Part of a small language model's weights: 51.4M parameters, 7659 steps.
MLP neurons of a small language model. Each row is named by its layer, matrix (down: output weights) and neuron, and shows model dimensions 192-287. Each number is 128 + 24 x the weight over its row's rms, rounded and kept within 0 to 255. Numbers have three digits each.
After each neuron's rows, "raises" lists the tokens whose logits its output raises most directly, leaving later layers aside.

L7.down593:107145126101129154133164146091157157130115189106102138097134142114136144130152102124097106125134133128102107167132142085103110166165111157098121137135135101110121168076108072188145079122111120119132143129128149127145129165160180145127098153148087142076128131109109185133123175143151121099
raises: "od", "oda", "ari", "is", "id"

L7.down716:123095127111079135158130158129080138152108067120110095079122141078121194113125121140111112089094112124102113158140133129110141112126138142124118102133109152110128150115136174140152102127090154144167092083117102186126147120115164123122100177102164145102097125138113157103114098123096143114
raises: "als", "ages", "als.", "age of", "age."

L5.down1807:134088170125152151122126138107135126112140137113175151133145193147118090118056128143138106124144162117133167130089138171157120130124099132095136088163099130098135118098147101104132158129102107146110099157128135130155114129152141113121137095111157124106105148127100122131103155143104122136
raises: "ibility", "ible", "ment of", "ment", "der"

L5.down259:140119112102126135110125128089091107128144154115088106129135134113160137140128154179102163141107141102100166095130098080107129160179148159080123109113129115148117136111094139139160155142098153157120090115148141089126068154115140085156130138167094164069129153107150133165162146146123149150
raises: "hes", "hy", "head", "haw", "he"

L7.down1822:075109134108174123113150059125125104135131122110156109128134154170151152150103144124157090115121134094095107136113154094148158147098148129152182135135166129128121154100083115096135162121124138131098134132093156151142140165102151159120125142127150125147147155120167159096150158109132108110
raises: "ested", "est.", "ests", "est", "se"

L7.down692:153118124135088157135131138113106128162161115081132134099147143110123136156108125121120113118139110077129149110131125131172147121156123128152131158139153165112143114157115184117072120144139139174156107122136142148124142135172151085106160162102157138136140156172128144158124142120133118165
raises: "ative", "es, and", "es to", "es were", "es for"

L7.down1807:135148131150112132125080109158124121146171133145117130125116144139126104128102087108135119177141137157163118104108105116144153085130141131119147141143114083118140150160127140101127212157139098165138118090116139105117114099155145115125089121113123140148139135184113111104093124118169136148
raises: "ed from", "ible", "ing from", "eless", "ion"

L7.down1078:122149115106122128091157119100142144083141125132143129084081121142095149133175143112136128144131120140118144103097152129121148139128112131144118092143084112127137153163091152132102112120127149134182119139149138132105155099135130142104135177091118144093153064142147154133145106136136126127
raises: "ating", "ative", "ating the", "ious", "ated the"

L7.down1827:120092097112116128129104127133136124131111179121112171106129115077117097131138125124108111138127138128136115150119151124139137131140107134110130126127154116130131165127119111121137156138128122129146085126134143189136147142112146106110134137120120136145119184085134141146133109141087113118
raises: "ess", "k", "irc", "her", "ur"

L5.down231:107167143151114095097113175139115118165150125139156164120122113163134118134161123103124152112138137140138128109150122102138125167168170120116177121134148129122138139134159120164127132146143185099078113135125110114126112173179152111112081164122111136099152140139124157140132106113124113114
raises: "es,", "es, and", "es in the", "es | ", "ia,"

L5.down1228:167126149146120152112133134126170163144137099161142161101158097107149098103142140085148131114152152166125120151123133093141149131117156112133147108168150141141117097133121100112148131139115114139155124115170150136130121107127152141102116136106130129119141081128099143130136084128101087105
raises: " soundtrack", " album", " music", " Music", "Music"

L7.down1214:106142151130131112129085103088141111130113104122171124122058163153160133101117120123148133121108121142109119149159089123155144110160090128125150128152113163129156155175110148089098138119126145119135068126130135137106095114156160125159128138133147088135120119113065139095126100173113146134
raises: "ia | ", "iab", "ious", "yn", "ating"